MLP neurons of a small language model. Each row is named by its layer, matrix (down: output weights) and neuron, and shows model dimensions 309-404. Each number is 128 + 32 x the weight over its row's rms, rounded and kept within 0 to 255.
A block is one neuron, or neurons of one layer that tend to fire together. After each block is what it responds to, as a language model described it from the Wikipedia text at the highest values.

L2.down2104 [102 135  68  91 142 149 173 195 138 163 101 100 123  83 126 141 121 123  54 146 115 146 104 106 135 130 112 110 126 161 171  91  97 121 102  81  90 149  89  91 153 119 168 113 169  83 119 150 119 104 146 134 142 175 104  93 123 152 130 111 127 131  81 102 157 130 158 154 149  66 184 102 167 119 108 100 127  95 186 162  80 184 134 136 123 108 162 112 139 142 117 129 146 121  55 124]
Row-ending line breaks

L3.down477 [128 122 203 170 126  99  66 109 102 153 151 125 163 106 169 152 142 103 105 123 193 155 154 134 106  69 133 150 102 121 128 117 110 189 101 116 153 179 126  98 137 135  83 168 128 212  95 101  84 116 136  90  92 202  95 144 151 176 135 142 131 158 149  98 145 126 127  91 109 142 144 128 133 123 141 115  87 129 140 142  97  55 120 166  98 111 140  99 134 111 116 124 105 115  75 106]
L3.down531 [131 148 152 121 100 121  92 128 105 126 167 118 151 111 126 160 187 103  95 133 120 160 167 108 135 140 107  82 131  73 122 141 128 117 127 101 116 153 107 136 144 144  74  87 168 127 192 136 172 123  58 115 124 148 171 133 172 168 158 159 133 131 104 126 116 151 126  71 114 161 150 116 176 100 160 106 200  79 153 180 132 121 126  57 187  90  96 105 107  91 187 118 186 144  89 152]
L3.down567 [126 108 115 128 179 112 138 144  54 109 147  63 130 143 174 155 124 125 122 105 108 170 101 112 165 143 181 171 114  92 147 177  94 156 137 121 152 173 133 153 107  68 100 137 154 119 133 119 121 108 145  97 144 142 100  99 156 215 173 127  86 165 174 116 179  78 159  71 120  84 120 131 131 126 127 141 121 107 158 171 124  91 128 169 151 157 105 138 160 105 135 111 165 134 133 132]
L3.down632 [155 155 165 147 168 139 118 143  72 177 119  85 134 160 167 111 189 119 115  99 156 149 121 161 112  98 155 135 112  58 138 143  99 157 166 132 108 167 111 131 129 121 119 146 166  91 133 132 148 122 175  89 116 129 183  96 117  73  86 131  83 192 106 212 128 112  95 164 157 153 178  78 111 158 153 107 152  98 162 145 123  84 118 148 132 153 126 104 200  85  88 123 186 190 105 189]
L3.down798 [139 143 182 165 137 117  99 197  65 127 206  84 107 106 128 183 150  93 148  75  85 147  72 138 182 149 156 154 136  69 100 139  95 202 129  96 159 171 106 162 151 132 142 103 118 106 191 107 147  99  99 102 139 140  79 111 101 197 149 153 168 223 126  92 131 155  78 121 114 179 127 102 136 110 158 146 151 176 159 151  65 122  33 190 127 112  79 119 132 125 129 161 185 171  60 146]
L3.down1212 [ 57 163 133 113 128 168  72 144 109  65 179  93 138 199 118 178 174  86 127  65  67 153 135 154 119  93 139 152 159 105 103 122 112 230 168  91 163 112 133 110 105 161 132 127 164 109 151 116 106 129 169  79 166 108 132 143 125 144 132 124 150 177 126 107  93 101  71 146 183 107 189  64 111  90 158 111  98  96 130 115  91 108 111 183 160  79 132 155 109  71  83 159 137 161  73 119]
L3.down1703 [136 120 105  94  88 191 128 135 123  97 151 132 147 156 110 160 209  78 124 145 138 197 156 118  97 124  83 107 114 105  94 161 131 132 105 168 142 174  96  89  96 136 167 180 118  96 134 110 135 136  80  89 121 145 138 164 131 144 187 153 111 176 102 146  93 159 146 106 153  69 137 118 141 131 119 146 153 106 149 170 106 154 114 153 184 107 138 104  70 106 140  79 112 152 106  94]
L3.down2153 [144 141  86 170 151 158 133 131  67 105 118 120 174 149 156 154 208  79 102 164  92 120  87 177 118 134 172  40  84  74 151 197  92 182 134 161 138 131  90 177 155 121 153 106 104 148 111  96  99 146 129 149  91 131 127  94 149 189 100 202 117 163 102 114 160  94 111 176 101 115 141 105 145  88 168 103 125  87 170 108  58 100 171 166 135 102 135 161 131 117 126  97 129 127  75 133]
Table row-ending pipe

L2.down791 [123  80 138 133 135 122 104  48 111  88 144 138 126 158 133 165 180 145 128  30 140 117 157 109 129 118 129 123  68 163 195 174 128  95 123 141 125 110  97 167 109  97  44 123 107 172 119 185 125 127 118 138 156  64 150 127 149 117 172 102 113 148 155 125 100 129  80 146 118 114  93 165 139  99 142 121 111 111 162 155 108  60 134 128 140 111 117 128  93  82 159 136 103  71  87 122]
Table row-ending pipe

L3.down84 [125 116 126 146 107 130 109 143 105 120 193 130 110 100  98 164 172  79 134 150 107 140  97 106  80  76 121 174 146 106 133  78 131 204 142 135 139 129 156 158 189 128 124 155 117  73 180 125 133 129 107 139  94  92 102 153 147  78 129  80 141 102  73 170 125 165 142 165 136 142 193  73  94 118 161 101 161  96 194 166 143  61 121 136 149 108 140 194 198  72  83 117 119 132 123 164]
L3.down302 [ 32 135 128 178 105 120 132 168 122 118  99 114 142 113  71 179 224  80 125 103 131 106 165 122 121 102 100 104 105 170 126 144 114 119 168 191  75 127 143 180 131 102 109 166 136  92 185 152 135 140 117 142 106 168 135  99 157 142 132 126  75 169  63 136 158  92 156 106 117 119 146 129  95 139 136 138  80 118 159 168  72 108  86 123 127 134 195 155 155 139  40 102 130 132  80 166]
L3.down431 [102 157  93 112 119 112 144  77 109 136 145 138 154 167 134 142 191  94 117 144 137 160  87 147 170 136 209  93 119  75 184 179 171 164 144 127  85 138 112 186 147 123 149 124 156 106 120 159 110  78 105 169 133 149 149  96 226 150 175 124 110 105  50 114 168 132 100 234 104 131 173 161 118 149 108  88 131 143 161 172  85 140  69 113 120 122 210 116 162 122 119 119 117 112 144 103]
L3.down460 [104 116  89 173  83 106 123  89  94 133 138 111  96 133 110 138 112 113 142 133  85 132 124 155 117 142 149  89 145  80 175 105 134 167 103 166 120 122 161 146 134 128 123 112 167  56 109  63 102 122 166 145 179 100 122 174 164 101  76 132 159 215 122 105 114 122 137 103 105  82 146 119 122 154 110 109  80 163 166 106  95 111 141  85 124 147 145 124 176  99 122 103 138 161 186 152]
L3.down462 [174 138 126 138  81 182  77  71 153  73  71 142 166 127  82 129 163 129 192 108 177 118 168 101 124 134  78 122 149  59 111 113 105 135 175 135  88 153 146 151 130 149 147 115  98 122 135 146 113 170 140  85  69 156  73 141 113 143 149 200 104 145  73 131 190  48 159 196 149 164 103 142 143  92 135  84 186 155 215 124 131  93 117 128 171  99  87 151 114 129 117 124 131 101 133 104]
L3.down725 [ 86 127 135  80 145 137 109 130 150 144 159  85 143 159 117 126 135  89 106 130 146 119 112 115  67 140 158 161 128 127 121 125 149 113 220 175  83 159 191 169 146 145  68 115 105  57 162 144 151  85 115 123 167 196 140 153 152 150 178 130 133 135 114 141 157 159 109 111 156 126  72  75 104  88 129 122 127 161 152 103  44  97 143 110 134 117 162 163 152 119 170 111 142 183 165 151]
L3.down1387 [145 114 159 110 165 124 103 103  68  60 207 108 100 114 131 180 179  74 109 100  96 122 141 123 147  96 149 119 173  91 129 136 168 153 159  97 174 123 102 134 141 149 121 119 132  80 116 142 127 151  97  38 164 126 147 132 170 144 139 124 113 188  90 128  86  90  95  98 130 133 132  63  34 122 149 111  92 171 164 123 124 164  87 121 135 117  93 129 111 115 110 181 103 180  93 107]
L3.down1534 [105 132 110 172 100 126  72 104 127  78 144 111 141 119 121 116 146 147 136 104  76 153 141 134 136  90 120 132  98 119 171 162 122 148 122 108 120  53  93 184  69  85 137 183 118 108 153 125 111 110 117  41 179 115 144 121 157 164 138 112 105 142 172 110  91 132 110  51  86  84 147 145 117  56 134 154 102  74 131 172  70  97  98 188 154 164  65 144 126 125 154 154 132 143 151 174]
Table row-end cells

L5.down1379 [119 158 132 172 126 142 103 158 108  62  99 149 140 110 121 125 139 116 170 140 106 181 174  78 148  95 175 180 127  97 137 149 161 153 167 220 150 165 139 112  83 110  86 114 184 113 114 159 214 128  83 144 138 186 122 111  99 143  80 133 119 101 195 122 170  85 141 128 127 135 195  87 140 141 136  92  97 140 132 114 134  79  96 181  67 123 125 165 133 125 138 111 148 100 109 169]
L5.down1447 [123 164 110  63 160 157  78 136 132  52 123 118 117 119 148 106  89 115 123 171 132 141 118 138  80 107 114  47 135 115 137 198 158 162 139 132 145 187  82 149 107 126  99  98  80 203 101 137 127 190  95 125  78 203 159 117  71 119 176 161 133 146  92 152  59  58 199  57 139 120 138  68 109 104 118  79  99 163 121  86 127 109 106 118 101 148 162 126 129 100 160 100 112 162  68 117]
L5.down1568 [139 143  96 110 159 112 118  74 101 150 140  87 154 198  97 130  68 112 103  88 145  91  53 131 144 158 132 119  82  96 106  81 148 187 166 110 185 115 175 149 132 134 171 179 131 110 166  95 114 124 145 139 149 108  77 141  75 119 136 137 103 119  72  78  46 125  64  74  89 138 180  98  97 129 103 149  88 140 169 115 112 115 150 144 120 149 137 139  86 130 107 133 154 127 153 134]
L5.down1939 [117  85 127 187 144 148 163 170  94 198 170 105 108 153 109 142 165 179 128 105 193 172 138 103 143 130 102 110 134 151 133 130  55 162 150  89 170 113 100  89  67 145 161 158 180 166 116 114 143 139 152 104 132 141 114   0 126 133 140 154 117 101 123 124  98 162  79 155 151 160 103 119 193 146 204  91 203 114 177 124 132  80  84 124 121 122 117 138 118  80 147 145 112 108  92 113]
L5.down2069 [111 125 125 113 131  67 150  80 137 116  73 122 143 111 110 138 116 106 135 190 119 148 172 114 122  71 125  91  90 101  87 179 144  77  58 101 159 126  63 125 155 151  27  76 158 146  73 157 100 132 188 114 153  82 136 109  68 130  87  76 122 175 150 139 163  82  61  68  41 135  86 136 150 125 123 158 103  95 126  72 170  82 173  95 138 166 124 124 138 110  91 104 153 112 129 116]
L5.down2217 [142 164  55 151 141  81 150 119 186 140 132 107  99 152 160 145 156 149 142 189 139 115 159 172 137 135 122 105 137 143  74 158  85 146  84 130  98 119 162  81  87 141 125 150  94 179  55 170  97 175 172 111 172  84  98 109 141 143 135  74 150 106  71 159  89 177 117 177 117 110 138 132 135  98 139  74 141  77 124 125  90 130 139 121 133 122  97 154 152 108 115 127 107 105 147  95]
L5.down2285 [104 140 123 125 149 111 113 140 114  99 198 164 130 141 174 111 145 126  86  83 155 138 146 133 125  92 168 162 111 110 142 122 109 121 171 147 134 141 149 140 119 182 164 132 141 133  74 182  56 106 148 113 123  92 142 114 125 126 110 126 149 157 175 155 162 113 106 138 173  52 124 176 182 173 127  99 124 134 103 166  77  99  85 181 119 165 126  84 152  98 141 184 160 137  80 142]
L5.down2489 [146 127 181 176 135 120 131 133 124  88 137 177 118 126 147 142 139  96  92 101 106 168  84 114 156 113 181 158  91 133  46 184 123 126 124 135 141 130 148  77 104 149 132 126 170 104 142 147 111 199 126  33  76 145 101  83 103 102 182 124 116  78 185 111 147  72 122  50  83 119  99 135  98 131 134 110 118 131 164 103 100  95  88 151 123 148  98 125 130  68 116 131 183  90 147 199]
Table row-ending pipes

L2.down664 [167 129 182 159 169 184 152  89 167 107 125 127 155  32 130 143 127 226 116 113 170 206 127 117 143 122 126 158 148  51 143 218 165 143 141 104 123 182  81 132 147  97 168 128 133 189 195 117 163 118 113 171 176 133 136 140 104 136 120 126 127 205 159 111 142 119  80  86 117 130  56  72 221 188  85 128 211  82 121 113  78 181 131 123  83 153 124 116 107  71  90  95  96 136  75 171]
Mid-word consonant fragments

L3.down408 [ 77 156 102 174 160 107 114 123 131 129 132 123 155 142 146  65 190 122 131 122  99 122 138 146 111 149  69 152  73  79 136  70  96 132 146 154 131 124 174 119 137 123 156  62 150 134 143  95 183 140 144 118 145  75 132 126 104 112 146 112 113 132 155 151 126 140 119  92  93 161  96 113  72 162 145 176 131  81 132 109 147 111  97 165 138 164 139 158 168 105  64 138 151  96 162 124]
L3.down420 [112  71 116 102  66 170 158 147 176 112 112 113 104 131 118 149 134  93 103 178 109  93 124 103 118 130  75 134 136 126 141 117 108  71 106 149 118 143 166  88 104 140 141 132 147 123 118 109 116 155 171 107 125 140 173 167  98 175  83  64 125 157 186  97  99 138 111 129 104 161  93 160 110 113  96 106 130 103 131 150 174 176 162 163 119 190  70 134  52  87 155 155  97 105 126 106]
L3.down652 [111  79  85 109  96 160 115 116 102 127 121  95 170 113 140 111 125 149  97 184 112 125 162 139 122 134 222 111 163 187 146 124 148 173 103  89 169 110 110 130  82 176 118 119 148  90 112 131 132  89 141 196 152  88 102 126 133 157 101 103 148 119 119 178 163 136 105 142 149  96 114 125 110  94  90 140 137 102 110 146  99  89 178 165 177 146 134  92  64 138  94 189 105  95 190 148]
L3.down1223 [179 120 151 160 119 131 152  93 144 129  95 107 146 149  75 106 122 118 181 132 184 113  73 110 110  96 102 114 142 111  94  97 101 134  92 110 149 163 186  93 157 150 123 104 149 109 143 159 148 132 165  76  71 104 119  63 114 117 132 173 116 104 105 102 105  93  87  84 153 118  79 146 148 142 139 117 197  79 204 113 125  63  96  98 100 105 110 103 134 124 115 141 152 150 137  89]
L3.down1435 [114 111 137 134 126 166 163 156 171 162 156  63 103 125  97  62 149 115 154 137 118 144 130 128 120 183 104 171 188 166 159 145  98 111 127  98 115 111 217 135 146  73 184 100 150 187 131 135 137 169 163  68 178 125 125  86 190  91  98 109 152  66 124 105 139 186 111 131 156 174  99 123  96  70 223 146 166 105 110  90 107 172  70 149 101 136  92 106 177 191  60 150 131  89  64 137]
L3.down1487 [122  97 111 140 122 175 107 134 136 107  99  74  80 108 104 127 180 173 129 114 125 115 170 101  99 132 153  84 104 132 173 188 118 108 101 128 168  99 119 103 113 126 165 181 170 114  91 177 112  89 170 112  96  62  82 133 100 123  95  64 192 153 151 126 112 160  82 149 155 208 103 108 134 114 120 130 103 138 150 116 176 133  96 126 135 106 105 138 137  98 101 148 157 102 179  93]
L3.down2226 [131 108  76 123 168 137 130 135 159  41 104 153 139 137 102 105 144 151 134 121 134 108 130 155 147 150 152  49 203 176 176 173  58  97 117 108 138 127 137 119 121 123 147 227 145 180 100 165 138 155 178 146 127 110 164 149 205 136 103 136 102  69 153 166 119  94 161 151 115 149 183 102 155 151 146 182  75 117 142 136  77 162 109  76 109 122 109 113 124 150 117 126 150 194 115  63]
L3.down2448 [143 144 133  72  69 131 154 152 104 132 120 130  30 148 154 143 147 138 141 148 108 168 150 120 153 158  82 143 153 160 155  38 133 139 144  87  95  84 112 172 121 147 131 118  73  96 194  39 172 149  78 132 210 115 144 127 126 118 111  97 157 137 194 127 144 136  87  61 138 157  82 114 144 157 108 108 156 117  87  92 142 158 199 146 199 167 159 105 125 162  98 144  72  64 179  76]
Mid-word subword fragments

L5.down74 [167 118 106  81 192 105 119  81 104  91 127 135 129 100 105 116 145  65  81  86  92 149 169  99 128 127 148 144 125  91 126 157  98 169 175 156  88 187 140  93 109 125  88 132 109 112 111  51 161 186 132 110 133 116 120 131  97  58 169 168  47  64 165 168 142 124 122 147 119 156  66 109 151 147 126 103 124  88 144 102 133 113  94  81 126 171 116 144  64 105 121 116 131 147 125 149]
L5.down400 [171 122  92 119  92  59 189 128 175 157 198 109  59 151  86 139 111 127 132 135 115 141 118 109 150 126 109 170 163 122 136 135  83 142 139 111 136 127 145 130 180 175 160 109 148 116 140 156 126 114 144 111 116 115 147 116 106  94 120 145 127  70 107 122 105 156  95 119  69 112 196 106  94 121 179  69  46 152 149 119  97  85 187  88 177  98 122 127 133 128 100 160 155 116 125 134]
L5.down597 [121  98 118 173  97 139 180 106 136 118 202  88 110 120 158 128 168  93 127 145 129 160 111 134 118 176 138 125 205 104 170 136 136 124 153  99 105  92 200 166 159 201 121 135 159 115 143 126 112  99 155 122 179 173 128  97 183 115 114 159 139 107 108 148 186 131 131 128 111  90 118  50 147 142 119 135 147 136 142 130 124 131 143 180  96  83  91 104 156 151  94 153 117 150 136 133]
L5.down834 [ 94 136 151 118 141 112 101 154  90 101 124 130 144 154 150 120 127 155  95 136  84 157 142 109   9  91 104 129 117 120 124 110  88 115 173  32 171 172 143 121 166 131 107 179 169 137 149 131 137 110 124 149 129 136 131 158 122 129 135 139 131 131 163  67 113 125 125 130  94 117 148  94 140 133 188 178 113  58 143 163 223  90 106 174 139 132 146 125 128 115 137 132 160 104 130 124]
L5.down1108 [116 122 149 162 101 114 126 101 127 155 125 101  90 108 156  97 137 148 102 139 181 104 164 156 164  84 147 132 136 130 123 127 126 166 109  90  94  68 138 185 136 163 132 113 107 109 167 105 157  91 100 121 141  91 113 178 188 162  56 150 165  80 113  81 118 127 150 115 161 138 119 143 123 100 145 171 115 130 149 118 157 107 122 115 136 101  76  86 171 143 154 151 114 162 210  92]
L5.down1403 [164 149 152 112  92  83  56 100 137 171 152 118 166 116 164 102 157 204 107 147 171 136 168 185 169 168  72 101 153 108 148 113 123 139 162  68 156 120 149  89 130 169 107 111 111 118 155  73  67 176 104 105 116  96 125 130 141 179  22 132 116  81 119 151 110 134 107 121 142 113 103 117  80 163 101 124 138 118 128 126 174 139 161 131 162  77  93 155 159 101 121  80 107 124 138 152]
L5.down1569 [158  57 143 101 112 185 104  79 113  95 104 131 126  98 134 143 187 101 126 125 126 122 157 144 130  84  93  65 176 105  86 110 169 119 141 149 123 206 158  36  96 150 114 183 113 131 139  93 172 160 146 117 134 115 115 147 129 126  84 122 149 153 172 122 119 124  80 130 124  84 108 123 146 111 137 112 145  56 146 133 157 116 130 160 133 111 128 117  93 195 143 164 165 176 155 123]
L5.down2366 [ 82 117 118  85 102 138 119 127 152 142 130 143  92 125 154 107 158 107  36 143 155  94 170 105 178 158 130 107 118 175 187  72  91 127  90 126  41 185  66 112 102 169 163 140 173 151 105 118  85 107 131 137 131 110 155 139 141 167 201 128 122 105 141 158 107 102 104  78 109 131 137 157 166 103 141  99 133 144 123  78 117  97 166  20 146 146 109 116 182 140 173 128 127 104  78  76]
Word-internal pieces after capitals